python train.py --num_attention_heads=2 --vocab_size=1542 --norm="layernorm" --norm_eps=1e-05 --qk_norm=false --attn_scale=0.125 --bias="all" --init_std_down=0.00254 --optimizer="muon_variant" --beta1=0.95 --max_grad_norm=0.5 --batch_tokens=32768 --max_seq_len=512
MLP neurons of a small language model. Each row is named by its layer, matrix (up: input weights) and neuron, and shows model dimensions 0-159. Each number is 500 + 50 x the weight over its row's rms, rounded and kept within 0 to 999. Numbers have three digits each.
After each neuron's rows, "fires on" lists the tokens most often at its 100 highest values on Wikipedia text that the model never trained on; "fires in" lists the words (lower case) most often at its 100 highest values on Wikipedia text that the model never trained on. A number after a token or word is its count.

L17.up191:501529520547531523515396475586545528454532546475480536536513498614506542493489516516530466461512472420475485432490489491496438458533403511539442542438511511474536446499578473638560568483465557536596442585544499479492477459490486499486539474515392464371500394541483372442453479548497453526549538553523540504545542513541517471568478544530475553516488508507448591402484397503531527449333504487513586461429534520578469446484418487495479499571515464371498554538540553516513426499508513
fires on: " is" 42, " are" 10, " has" 8, " cont" 8, " was" 8, "ay" 5
fires in: "is" 41, "has" 8, "was" 8, "are" 8, "may" 5

L2.up593:548534483536506548523524574529521497479515480506429438490474520495444474465438512552487461545489551562505477459461641529466487491553595569436514545494509469489483484468488468483435450512520489474582458501537549468385565551469438609448514413471430492486507407505437529413573537601593430489411493483468482550499552496446482458545589474450522455476490465431549436418547427441568445540483518453602570451494514525591504598581448460488496476491429526531431582559470473611513567551443503
fires on: " and" 41, " has" 29, " bec" 18
fires in: "and" 41, "has" 29, "became" 10, "because" 4

L2.up314:480529502472487400547533545509539535533429502504456531420495523522536414478514502605477538517456481532584417532495462479454543484443544435401449594578533496432569601445436446467472462511527429453547468466548510462453524546508498537567590486418551500448494506433550599478457423501590579487478530440453419550563560464475413510508477491533506552498521474533530536546409515503463583400458474504500576498466543399454596458462489573588462510537465513511401525526558583601520472484507520
fires on: " name" 30, " form" 19, " over" 11, "ass" 9, "lect" 7, "st" 5
fires in: "name" 30, "over" 9, "formed" 7, "form" 5, "class" 4

L6.up190:493449458541515431484512523501479426424559573660590570465503476481504554507520467453448418576527511533554550544512444647528462557468462510483480624475435477474471493523505520463485509531516569553542465493462564478549534526468501499419456493450465508508476452551490411571492533544444515491449470510580488394450446494585550488491480563459607461446563587475430561557540479479580533440538420488469575470448536403466414508481491559546519500533518450581413478522544439453512553442479446
fires on: " and" 32, "ing" 18, "ut" 10, "eb" 6
fires in: "and" 32, "being" 8, "debut" 7, "website" 6

L12.up404:472544526487469540535569534520465566433498524359486516524440534463503459485489547579561520444524405482510495508488565422542575476494454464490440543581404498445537454518475556532556587460440442551453552465530579564519500525486464561432454515485486465479491414503495564549532583520581508455471530553467532426471481482511365514555474493508491484500412412480512525526436452423609555465455537588545553446442427562474503577435571557497583576566440556543589459493433478476514512471487425
fires on: "any" 13, "ome" 13, "se" 13, "al" 8, "all" 8, " other" 8
fires in: "many" 13, "some" 13, "these" 13, "other" 9, "several" 8, "small" 6

L19.up886:479532524516603383516494485547527567413525546476456536488517570535491534517468412501499516477581400531500440548484396400421438524618479470498394524469434508492485398583569438451515572559509513505520497514505513502375454500513489534437443464438510494522489407488560508528624482486588545506591537526480423500503457503499479469483481510473538539530525484587407593478466491423569387493520497520562551440509495548519557504497484469505552523539481510422595518492575472480536570556498571
fires on: " the" 26, " are" 14, " have" 13, " has" 12, " a" 7, " with" 6
fires in: "the" 23, "are" 14, "have" 13, "has" 12, "a" 6, "with" 4

L7.up424:547385506507387538511502474474409513536527422444422514501515553581517486545435478376555486520487526507476576543423504475553466442460497549489443542493502524480533462423552458476554512533498563446543443500508482574464451556470517551491497447565474539563462485508612540497537443438476498495519467459507576568462557518538555540528497661516450394537492424415540538452471573395575518576485498473431451481536499479500577496536524532439537418495528482582527432581584589467467428517546509
fires on: " and" 49, "i" 10, "u" 4
fires in: "and" 48, "anti" 5

L2.up363:481467474570479493469587540449535501358549433447521354609474554474366539447533487486467446559542446522494483537513550476512417514514426512492476523495544627451537445555484515498498483528513565597523470488519454451456484486528441533478457407436524522433498443475396441465535500526579578466604556501639562471517419484555515506494521391502450521539488566507445478529516444451526525497531554524543447481471496544440528569556511561510509486531499558535461478533471542551543491576398514
fires on: " of" 60, " the" 15, "ific" 11, " The" 7, " and" 6
fires in: "of" 60, "the" 20, "and" 6

L19.up847:480469496546487557523568480569540470507436558551494542592452420566434500502540402549534535494500504579517465493493438581462483500523501522424523525453482461473617422524576442459468559574466446414562484443585525566549519487552435464524576515496507552464505493490403511476526557529470378494466443475508433581425475467428436451576509468507553457537452456554423529465499549517516572521612531496500548562459531562432459509507454422456475614484509438342513449498533507439493490461543518
fires on: " to" 60, "re" 17, " would" 5
fires in: "to" 58, "would" 5

L19.up737:541476499561489494531516538447447526432408502417493361504463478523460462437427542519539514511495506581575371473374501510497441454463540503561527534415555434522517471441476500470437476559484429463473578567559502589522572450558463468554440507513521514511563541524474516495537580550533501495468491533531530468522486574407535434491399459438557510487514499495481537458607546431602469401549474442544532439494446566490515444429562475501562445493533482501584477607478478511567583445562520
fires on: " he" 33, " she" 17, " they" 13, " le" 10, " It" 8, "ly" 6
fires in: "he" 21, "she" 17, "they" 13, "it" 9, "help" 7

L9.up270:462500479533463503506479476396480443552509477483506532525481552479553534588546460487431412604559423505591513471486493445466452449518502403505489525550501572609558419502527523469493463528485516493440597600621460600575528477478564476493444455456612572590491513505494538515529523498447486605499542566411448480498451469500461438552499467572419534575558496572526480540384573493461477535525494480489394481473511458513451567612490454467498522488532459501546550548443497488454582520447447
fires on: " on" 42, " in" 21, " of" 6, "ial" 5, "per" 4
fires in: "on" 41, "in" 22, "of" 6

L17.up240:483496479598442571456460587472458455543460590474519582515516570436385443523519416584485392509542471518543405495612499510511501486545465443502512510533537425481565490453571512431513445566473556482436476452468454410435562435475494525477454481538515528608507494497564472520534559501605450539462460470591545593534506581425396389497497534461482445453449477465515433467529460529508500473541557450522582422466478487453502453528444429483558591521455462509549518536486567487557499485463542
fires on: " of" 44, " from" 14, " into" 8, " in" 7, " At" 7
fires in: "of" 43, "from" 14, "into" 8, "in" 7, "at" 7, "to" 4

L2.up452:565546638525513449522482432468558522490548561491536422546421480487596466501433464533524556553504414507546507465570556465505394443479504500532479448527542566476503477613458569373524464462521469583547547384532497553376486452447548484486472433555472526540527524493468390493559530540446525484522501614460540512458490547489507466449438469483461521551507572399463533491504463407505554463484555485552501556525434516499539530528483508515550539529418593504459457570499509539479451432404589
fires on: " the" 86, "t" 13
fires in: "the" 86

L17.up875:480496491458502575445588529497526525487499509582485386537555448468484526470471492572406468542393441446556517558481444535576459443586534426407497560478610555530583541530492531533480429433536553446519483481517497459550501448502416524462587500505442478499533529447577426505570430519436543515493510401534550475450519431419498473493413622482409506548530494508422473555489508421494532426470458503582500422515450530433529502501547419513487564594532440582556477524523524522519549441548494
fires on: " to" 51, "ian" 6, " by" 5, "ro" 4, "ot" 4, "t" 4
fires in: "to" 46, "by" 5, "christian" 4

L17.up407:522510544516496427436556611482449530474512585577639493472464534493508463492599541422469436447522548521516537509538542562463490441454384512530500448578558482469451465533594460456507562431515510492472509442566592524530488516436472439513535507465455439527551588436500505508506563464505434519445525623518518513432523462532517491496468500505519522388534487493455500464535460437575533572462465459540453414495530459447522518438503531545423520627522459496649494504570491440441573497392496
fires on: " who" 43, " and" 33, " but" 6, " She" 5, " He" 4, " that" 4
fires in: "who" 43, "and" 33, "she" 6, "but" 5, "that" 4

L17.up722:527540515523536435601485584510495579400502562507545469479500515542479512592509458480482456511514450577589498493571454541450535431611439499532466490544471491530570486480536581435521502481555550439556481437474520503452532401511432427517403540498481424581483462480410474454560495528538533500425501547523502421413537486436542442482500564582558550597535478443547457598538449465492439478551554488564468466449497476457465565483517380510534513537597391465491556511549573485418505477421515
fires on: " and" 54, "ly" 10, " also" 6, " which" 6, " to" 5
fires in: "and" 54, "also" 6, "which" 6, "to" 5, "that" 4

L2.up567:484508541465516505484542518486533580472454449530493406570496428490439491458503463449460456538461430431513529559515537508515457457453546537525552468494457595577524427409543636445453456512449498455573453548488475516556551492527490564497402535479537532525460432520471558531519580575549521466540434581600522551496482536468491524447461430614470493459494554477496533558451524494501485551601497496674559480486543564519494442551477489395548427457448498561478498468442437380555461534451435
fires on: "ific" 31, " World" 27, " National" 19, " num" 12, "orld" 11
fires in: "world" 35, "national" 16, "number" 5, "numbers" 5

L13.up526:426527466503505455560393527448548553441494516572506576475488486487479440524491440551529545543523539455453491548476539500566475478459472425479588534429432559553577433487468512482497541468455522450463512556497551522498564492490469375527450504647460536510439588448508440510562444490529490536522467566436502523438504525530496472510537662475553435505413430455451461561356443533402569573541520539482493504472492494506550501577450401522515533518442423516506481599555517465505542482437423
fires on: " his" 36, " of" 17, "s" 9, " for" 7, "e" 6, "ed" 5
fires in: "his" 36, "of" 17, "himself" 8, "for" 7, "he" 6, "because" 4

L7.up782:490427489555497467538473467552459440491623547441508464507463544513474458568502538532456445462553444557396534441550535459603435519542542493492512560452494575580580447470484511427463414430531479460430463394507377395520534503555508519472458658440485498560568590515541430469470585517444474475435470538558524596470468609473564475473527538500556586570480430487439537427456516473505497493474436471481498548522508574486547506530468511507503520572520455469468400503530494540506472541489512
fires on: " to" 62, "ro" 5, "k" 5, " in" 5, "uch" 4
fires in: "to" 62, "in" 5, "gnatusuchus" 4

L2.up249:516440526528508452557504462500482511516518562525505408461508613422386556593448553478505561452542512403490492447535497518513479437515536507530522611483584525530422615516506495426431505486501438339550513590586491519486456510503465466482616476457497497492558482495573548550509471514455532453488455441518564492498473473393493449482469503487458511630573384521525564518489496528466478461482479622572515503444519510475499464501466499497423411529580473508489416528560560443574495451542486
fires on: " by" 32, " to" 28, "ce" 6, "ed" 5, "ound" 4, " from" 4
fires in: "by" 32, "to" 26, "from" 4

L2.up220:446566517590549468481434518500560470559491585555502515549478523450419494512491534467586519482522498558409375540604589492473533515550519492509561515532443523469501478393397486499465476472503585480492514469489474598539466545493503530542486463481464369503437418453476425410475528489476598508455592481439471525543539491589556489520488514471437425605453476599550583461561472563602533495489470504503462550519465512457473502576514448556479482436556397459493523464542484576551526464485412
fires on: " which" 65, " where" 23, " that" 10
fires in: "which" 65, "where" 22, "that" 10

L12.up693:532522419432548457426538456441389499473632481447415448554529556552518602506363386498548362451437492494556491577530499504484491523429529389502510475472517572470528584552511529514476506447567476381471475509503586466475498466500457517521535518509410457499504490472503528504476469529563506471478469462437557490473599466559548528458493521571493499502489418468486523532552411432519539565532428462507588524493545524423581561455490516580538420488581496484486485560473504483574533498558530
fires on: " and" 51, " or" 19, "ot" 5, "ug" 4
fires in: "and" 51, "or" 8, "original" 6

L9.up555:535508480580555572510347484455482483475511542577482406540497522509481582523508467469523463468448395507527458530565536485573519524392441502440456508410484497611459514538509611496512526484561491442550528461465457469457597486513475463420409464553447412479500471464522464472527569584525531585442414668535525468513478467499519397491538508479572567573414527528506516452519494521488500474503470516433483498423430499511515542524469467517504495553594460518439503525563465497457497612589488
fires on: " and" 90, " le" 4
fires in: "and" 90

L2.up29:583456421515494487551430558568466461460493440483516409541532491474480502509538533455465517454535515469528461496480567544556537391450498539395493482465461424548470448432445548458437443481484487536546461549467498543553444573559514411516458566504432539555485568502474467545567528540631566482588526470522515505475540480476489607525536488575462365371554501536548486561481500464525476516557566484520546513452407512498566504519508411430462561434464463495544443395456392436492472555516568
fires on: " New" 27, " World" 22, " Tr" 13, " National" 13, "ele" 12, " Pro" 6
fires in: "world" 22, "new" 21, "national" 12, "traditional" 4, "television" 4

L13.up812:503544551475420521440458497493448588431474530607493501449475565477463505582497460564452451571509523499531448498581375420546477535556481553480500517367522551497525478495427533505496532467523510526425543553441453589550498469621474484423561405534457496426496431520417381537507425527621509468445535468539570438448478527457478438480557497504439461508554475444480500543524471496511670546458506526482517495549593454492487472434487471566494578510510486553501572435524555517524511477481491
fires on: " of" 42, "r" 11, "s" 7, "ed" 7, "eat" 6
fires in: "of" 41, "mrs" 8, "signed" 5

L2.up718:486431539487490460508464547494558491509501531444446563460476389480468420480537503458535543566477532508537446426424507507541491530511480428540457511509494592457553448522533625488549483498507533495580474506468547489552483571540515434534420384417503523400451487517451485531605519647560419486524478468449458501477519486566473488420557421534473479511525522485573494557529533459478518423609575477519569390467383570496577537483578593455476478549416557562427516548462513519503486471464467
fires on: " first" 31, " most" 10, " second" 9, " found" 5, " National" 4, " num" 4
fires in: "first" 31, "most" 9, "second" 9, "national" 6

L19.up448:484387466518476472481533506457384476494496497502505465517494478408498427596511521533602523487461538473507536409474502544520477501586434459460520521525592493512476489461384547533468468563478623513487360491482499535565546575505536421522345532490449573520444588475450521605544456499552466503469536594466465462562478571505554441495551555522556504512543542440392512397517566470431482557595451505531483492519514534514457483516450472557481442529494445568537538514434512483498504544537415
fires on: " In" 49, "In" 21, " A" 15
fires in: "in" 65, "a" 8

L10.up921:523539499613479517552461538508480578462451577385500598462485461447408483576487584440506470475532437543518486488479511545510492545533486458493452570491612531503492507553547406479585535471474431546488521430549558488402553514450477445610388517475439481467559503474414473410554484567527503449547575441473550552415464565540484507511532591546505473528471423535491476518485540465507503474461535454481398384552487540513516499392578473441488537506604450546512523428433509533563501488506482
fires on: "se" 17, "n" 16, "st" 10, "y" 9, "al" 9
fires in: "these" 17, "against" 10, "several" 9, "southern" 8, "this" 6

L9.up668:463521554574460518539517564483477576504500573553492572436510475526479534521535582485575497414493493503477514482566442551456578509540444517442540457603425494493444528448480533516456502348567421400372486570513487589499547557534484550570499526517526484425504476521506526610445433660431466426459448436543492472522461431487499433507478442554546487438530499508535476534498474435536399512599409587501534510463508511472481573474517438468509451471605483527454498520517477541507483556483480
fires on: " m" 16, "t" 12, " med" 11, "eng" 11, "it" 11, " f" 8
fires in: "ft" 20, "m" 11, "length" 9, "medal" 6, "led" 4, "cm" 4

L7.up225:538546560614523452540469519597529429468532451502428553601521552565416450504473443454526438471554443467453528560564486455487410506550457516488500527506473595388409494427589511493504522551494425414547473498529443466500533512554489484449455450509448492514562530474403412535487528495498561590464638502496426508549498494501614547544520608599436506541493493474433504523562538532461556542527481450545450524480459509471532504502576501464539537441574392483564516510505514445427512524533435
fires on: " and" 37, " which" 33, " wh" 10, " where" 7, " or" 6
fires in: "and" 37, "which" 33, "where" 6, "or" 4, "whose" 4, "while" 4

L19.up831:491455466559486488524588508520533492427489500445414502521476429546537372585483443581539536406512497547565496478510590528545544506632483454528466443450520393496484433515452511487469436507548457657574486515499555513455504518458404511480436542561457481453618434490508562408551439522474516534527515511425420510415535483553528434482526497421475451553491466518531504491460484558490508541516514497531490387440458522434508490462579433620521513502600456483520439530514497458566563519476544
fires on: " are" 37, "y" 14, " they" 10, "es" 7, " is" 6, " were" 4
fires in: "are" 36, "they" 23, "is" 6, "were" 4

L9.up46:479591503608531465482470474436493475426513464494514410473566542471557532500487461498542499550536358441509490516497502502532458455500492540420447517539523498543552506563518528456509591463538558545451476615502491558464471464474428457503415486601624480540545524492391455480493484456498526457501499505446501457509428540405513522496552584587512545606540597409588542514439412462446393469516539585501435461543565500497548529497513474473531525530510437506537496471538370473557530508606486
fires on: " in" 37, " of" 23, " the" 14, " for" 8, " and" 7, "s" 5
fires in: "in" 30, "of" 23, "the" 14, "for" 8, "and" 7, "s" 5

L17.up411:462542468522542431482458531538544497502570460467561588563407427508419488469538584475540540419546426543526467602520435410490538536539589482468507461447590425425506515510547464542502428479534456512550467469549417487476587471493442441505340530487495473468496538354546439555447459525575544549524571481522488470516585441531608450468535546511485449512530447458481483512464543596482448507426504439549460475527424588569542461540505535523505510424516530538460513455538572539510515536463449
fires on: " D" 15, "ile" 12, " A" 10, "ow" 8, "ough" 7, " M" 6
fires in: "while" 16, "however" 11, "during" 9, "although" 7, "a" 6, "for" 5

L7.up906:450573567538509560467464605527535473505449413531462444574498557474482460514465488432498419498513480468527617512584453547483482559477441537516508497550524451465497511566468577560512549479524499487502447560524579479498462613462603462464468422530445481563504542450503515508516515489454626536403561502435477462501546465443415502530533602555544478575570442386480430450498475380529562518436471413455471466514458501475452527476521437459496467502548342473485549524566539494481541559452479
fires on: " and" 71, "ough" 5, " his" 4, "ife" 4
fires in: "and" 71, "although" 5, "his" 4, "life" 4

L13.up482:518518531533433534437539423571386487470545500472518507476561409592500476548543492486484489470629492492525520512530517434478500476538508394506594524571553514451448509520610428506501492560528535481570517565491511460431575469542406498418492482490461486551559435421435522485482485451528515540472507451427545493443495483457465482441531437506523472441456497400474538529484468529639547375507591404537548498452600551510522484603433501449551578513500503514444535499463577520442528537505606
fires on: "fter" 21, "ould" 13, "c" 12, " to" 10
fires in: "after" 20, "could" 12, "to" 8, "www" 6, "cannot" 5

L9.up799:555489545501500543553535541556498473342451532455471438486470478489436495509453564470488432495489428484587499583498526570459406541546518461529553640528456421486468437613487463381407503445470561463524510436548402493522554465522474486507477470435480473487623514535492429470564553461526536524424457489515511631500486481489517477561498488523578516503498459433397528468518382423521536555481562484460487491514480496440504554532529464537626458542470446509568503539520457526490560567519541
fires on: " and" 75, " its" 8
fires in: "and" 75, "its" 10, "his" 4

L2.up624:547469474504477493413442498544483584484402563544555502549430531537448488415587422465518500503453575421550442514479481517500504496518538517446517463558509470489515574416438432462434553454544497469528517538596477563457598470512523483579553531526482504496620516471526551509495392510540501443495562428453471481422601499450450473448533502531566531537506508562462570429431584515474514501499560470459568492503517459428482467526478296563554557485591460544524501551439493487515562428468552
fires on: "ot" 39, " to" 29
fires in: "to" 25, "total" 20, "votes" 6

L7.up690:508392424518493515526525524568534429494504423527454506560482499504567538465484502526469485502555527478462470458602584443529473468483488476473446460470489541480487432505501448469540436488507453495502550439536507603512495526490433441575530481474544549536466562443567504511497469458536456478439576491582537519382448475503455475384475541588560554500546479470464527583406594563517528481470401445531404469424583497523458565622506377482530470513445496626542550499478581555536601515442544
fires on: " to" 44, " of" 12, "er" 9, "ut" 8, "r" 7, " in" 5
fires in: "to" 42, "of" 11, "in" 5

L13.up829:520396443559510500498519473460537539433518510533563487586539503494475476428470530447554457503465499537531510493566461613427436620431485521536506540475478515527471466514527481472386551564484587480512528493509470530415489420485472435468500535573549484489477397447592432453511497513581610451551526475420521564504476501486509467544476538455456580519467419382437528475396591548407503511539535485580507482548546471605471485579636563431508469514483492523483492497471588522500434503492427
fires on: " of" 32, "ic" 14, " on" 9, "u" 8, " and" 6
fires in: "of" 32, "on" 9, "and" 6, "for" 4

L2.up704:423525499505528505573442509549465591517479558405454449470578437538536478577562463544462561507608461481507447497504503513531559433557527493477556537575599516472484469553563508501507494548523464469586528493503397528456384445464520378432559388432442539567477485523430430538511453448558503508486510399469569562460586432480556453487521466428546485569556491476498477460519510505567473383545506491545531555517534535523479451502551470531519521497601512513474515393530434547489456379532467
fires on: " to" 84, " would" 6, "ill" 5, " can" 4
fires in: "to" 74, "would" 6, "took" 5, "will" 4, "can" 4

L2.up914:505411493488409453530514543430572477458479504497542534547494561518479549448474480438497568534514641417533491594556585417452534484546532528487422513494501550595448526562492540453501562391546446499410526522463464383480505546570543474526491551430416548456575519510512480567449506466461560485425418503540516472657513488525519471497401514403482566468476497434518535412481479509498544425543465488528539528448441465558465505491402497511466507566443481546501577566442474533521566504494557
fires on: " her" 31, " him" 22, " them" 19, " his" 8, "own" 4
fires in: "her" 27, "him" 18, "them" 10, "his" 8, "theme" 6, "himself" 4

L2.up60:458519513512557591582600386526520526437486528470452510552481420488456596530371530459510544531445509480470400436438379562447538518537580529555540496491485516425478402480479499480506538514525526535502438511516512425471512470528484541485572479534434433387478435455471498487544551443551562564487519565565557456496578540551539497477525481516527541456598446549489582493538465455442495474517557483387525558448452527483519502514538418482534610488490530485558547490414531529577402544507418
fires on: " been" 31, " was" 29, " rem" 18, " is" 16, " bec" 5
fires in: "been" 31, "was" 28, "is" 16, "remained" 4

L2.up323:480467478553523558554455578597590499651515443443508531471519441509554473413535484422499448537487540507516403460578481493493512540510461499380436559505539424520472533505480444541426508478476497571516452589522505484531524515506480568433553520529477512566579495513522485614563468481462475469487451523474535513428519475449487470473496565520510548435489457594472544539443584449440578441539485411395519453512458492501460526634572392464503482597513474431509557564448478578429515548470474
fires on: " to" 73, "ing" 27
fires in: "to" 66, "following" 11, "according" 9

L17.up815:484476489520510506531481520426530502385558450524541622524527399496425467551503568496528546528557519501526456546463464478434544534548585516505578503459574449445525389509482465400448529539565540477478454566592573580373534487438474410504510527419502489481447542490502416596505445533608483485488558492541473556456473505435502432535633480503574515517446541476458473465492467497493410432561471403508536478483506559417534570517386468533441540517486488584486477504524517553486485501519439
fires on: "ed" 33, "fter" 17, " On" 9, " on" 7, " had" 6, " In" 6
fires in: "on" 18, "after" 17, "in" 11, "had" 6, "opened" 5, "finished" 4

L17.up951:478506523480630480545456545592482478466511454518473519473421432492517451457546566505380469593547528487545486499511621589574471477563516532463507467479483516446500562516539448542480511432485458443445499487511568484448525509566432473511550593487428511465565327521462495465525505488477450591528470621455547501376558511498513445484484484498439462505604495549413498540504490544463552488519555452502534427473439540536530519400490435474495546572543483446535504528485474551639452524425510
fires on: " was" 30, " is" 17, " were" 14, " are" 11, " also" 9, " Ch" 8
fires in: "was" 30, "is" 17, "were" 14, "also" 9, "are" 6, "areas" 4

L12.up369:519547474530494530513406457474515550487547539511582524532491468592365529404440501516484452484566561446470500484355524536525548486486487491552507486520539433499443488524546608430526510462407558508502553406543440529425452527436469504509553435435456463578433522490534421474539586588523519546506524459469515436502485515553478518443516485509554524492427505512471498436540526622529536464472554454469496516493545446427451564470587578427552504501408611457516531561481465494538533439457641
fires on: " the" 53, "2" 12, " its" 5
fires in: "the" 52, "2020" 6, "its" 4

L2.up225:414516436488413466539535488451481502468461507508517427490547463540471463556563519534452491506412535482517541474480526572416496505527478414585487507466550534465449549476476489507426427562478513498481477439549471476514490536622586546546542588470419616575543561455460565519539446652494494539508413450500536521494511494574399467512446374472548464453533487498556559516517422443479583459611540495448499542579582490456555532458486550520528466459465407452522472525523425452543546460416475
fires on: " It" 62, " it" 24, "ition" 8, "ction" 6
fires in: "it" 74, "italy" 9, "production" 4

L6.up818:478473467499541517565450571421458432470536562476562472564533455530499449500523518494609463520445548503410508527432511478548445598565480460464455527516460489471476510477424552538420636452537493358567429511345492433510525481442502513496381515498499459497563469600495439535638525440538443510591487541475478509456435427476533504543492559504448550507547511427506566514462557507448535475512490541474531526459487568467445516519496444578569490559502394542456534563548461534476540542539516
fires on: " and" 39, " be" 28, "ing" 20, "p" 5
fires in: "and" 39, "be" 19, "being" 18, "began" 4

L9.up566:495462481504492459532512430467445537458448393503561492497510553462433467482447492551506560443518586587527519556509590495460450566461429469547488629514473529453441455421502550532522515493568596441485463394449562456536493495584551435427499477528450494563532515482537541563485513518476539518531570493464478533495600545419421402486495494514612427499402477533411557514511512537558534443557457432545564421519515450472536573595498507474549523478441394417493446532486474490493506551408564
fires on: " It" 36, " it" 20, "ri" 14, " which" 7, " st" 6, " The" 6
fires in: "it" 46, "italy" 7, "which" 7, "average" 4, "marriage" 4, "prize" 4

L19.up147:465599444582475509440497440626401483467468543398496529501499513562469518583559483518525500522565455535568500466529507497486418490498483480511472552464586434484507508472518489405429468479469408532540453464519399482493465457508526529482517555490496585518471447498493405510472544500464457631360389511451624476599411520491444523505503470492569571508598495436484535529470564577540477528564532504429541480486555505473472456544434491482484578504466499544445543501447537564474508385549477
fires on: " to" 75, "y" 4
fires in: "to" 74

L2.up155:533472447500483536601515469534473447465490550459439429554459493486526474537417495509498474513519503504497428526493479506458599531499512445576483498531586625596467486568560579508456529542445445530521494590475401569523512380519475483457598456461445504444517405484404530596571555544453548530514546468466651565479393480523476489480601443481515534525474530506617470425543442507476451459499541447459500515429441496416548515471509500539478534383565448440501489490539488524466482506511438
fires on: " were" 24, " are" 19, " and" 16, " is" 14, " rem" 9, " would" 8
fires in: "were" 24, "are" 18, "and" 16, "is" 12, "would" 8, "was" 6

L2.up297:567473471455462528528534450471548390498427520499482376481520525514492551537581578520457487515493541509563500531435626583393488548506524463545543514511448426576542420492473403544495587465483514463429431495602465590561488523526504531533425493493550531564440658437439552513474566581501559463447549449510577521498596522446539525505524517477481381496555444561442491479511473507506550503433539438475512478465490474475562516463490541490517579443552464507479416522453432412475515481456472
fires on: " University" 33, " The" 20, " She" 18, " It" 12, " she" 5, " Fran" 5
fires in: "university" 33, "the" 14, "she" 13, "it" 13, "sheffield" 5

L2.up731:474497486485509447471549574488383483471451424491410520499531481443445493573516434488561545476466407632462527519497471495452500520453446491420558561470543455512559365479513510524554484500484540468513456430503498474476529479583449558570482475420401499514515522492430516496528470513628482466490513544570538429482569439530514463455507435518446506621497529519552452524540494501504527569525470497447560548398504481587525500527469541541533421635539541498537628643436522519529470455452486
fires on: " In" 60, "In" 35, " in" 5
fires in: "in" 71, "institute" 6, "innovation" 5, "information" 4

L6.up916:505450516488499481609432472532484483489561540471471521458605534419452535421540382522562461612609418453526493572529433474454499558466440582526512422472542481481486458503452529506517491491487568549414460411482581445498463580552502519478536560476469502483562492378444500572511502550555453586484463531447565509543436437439412571546522503504458443532511540504504537543472482426537479492507486492569460435516543494413441542406465484563567571534531486576432539524427542470567537491580446
fires on: "r" 26, " of" 19, "ound" 16, "d" 10, "l" 9, "el" 5
fires in: "of" 19, "round" 16, "routledge" 7, "jr" 7, "addition" 5

L2.up96:482471502456519487535609515500644437492423486446571473568454527399481503562508477455583582515466510511550529517432631452501550427524487489523498568521564463490417527526603489506488481525443466421449462573470491476592474487516516565447450545476527478424478534496558424528518532569416472562512552483511526403496554407570470431495481586434514527444451480520441413428502499494561479478502480443457558465585503491568543591419535465522503541572461462499524552544489491383527420508542472
fires on: " him" 37, " them" 18, "ings" 8, "ose" 8, "ice" 6
fires in: "him" 28, "himself" 9, "them" 9, "theme" 6, "it" 5, "those" 4

L2.up495:346492558497509497451496435595475561433513481543487496506419538438523471490514354435456565521481413488505453472502537401561487550609480439514492519576505412512496476479564512609447483470548503529414435494501453581505608451488544580498506521496512587470546494468494502470520499460451522492461569491505558487479603430455520451509465558610524492529554562504416538505476569522533408496491457423479534458495536503532507578532429492512487581506467375503590525416566506456534530472503533
fires on: " to" 76, " ag" 12, " dec" 5
fires in: "to" 61, "decommissioned" 5, "agent" 4, "took" 4, "total" 4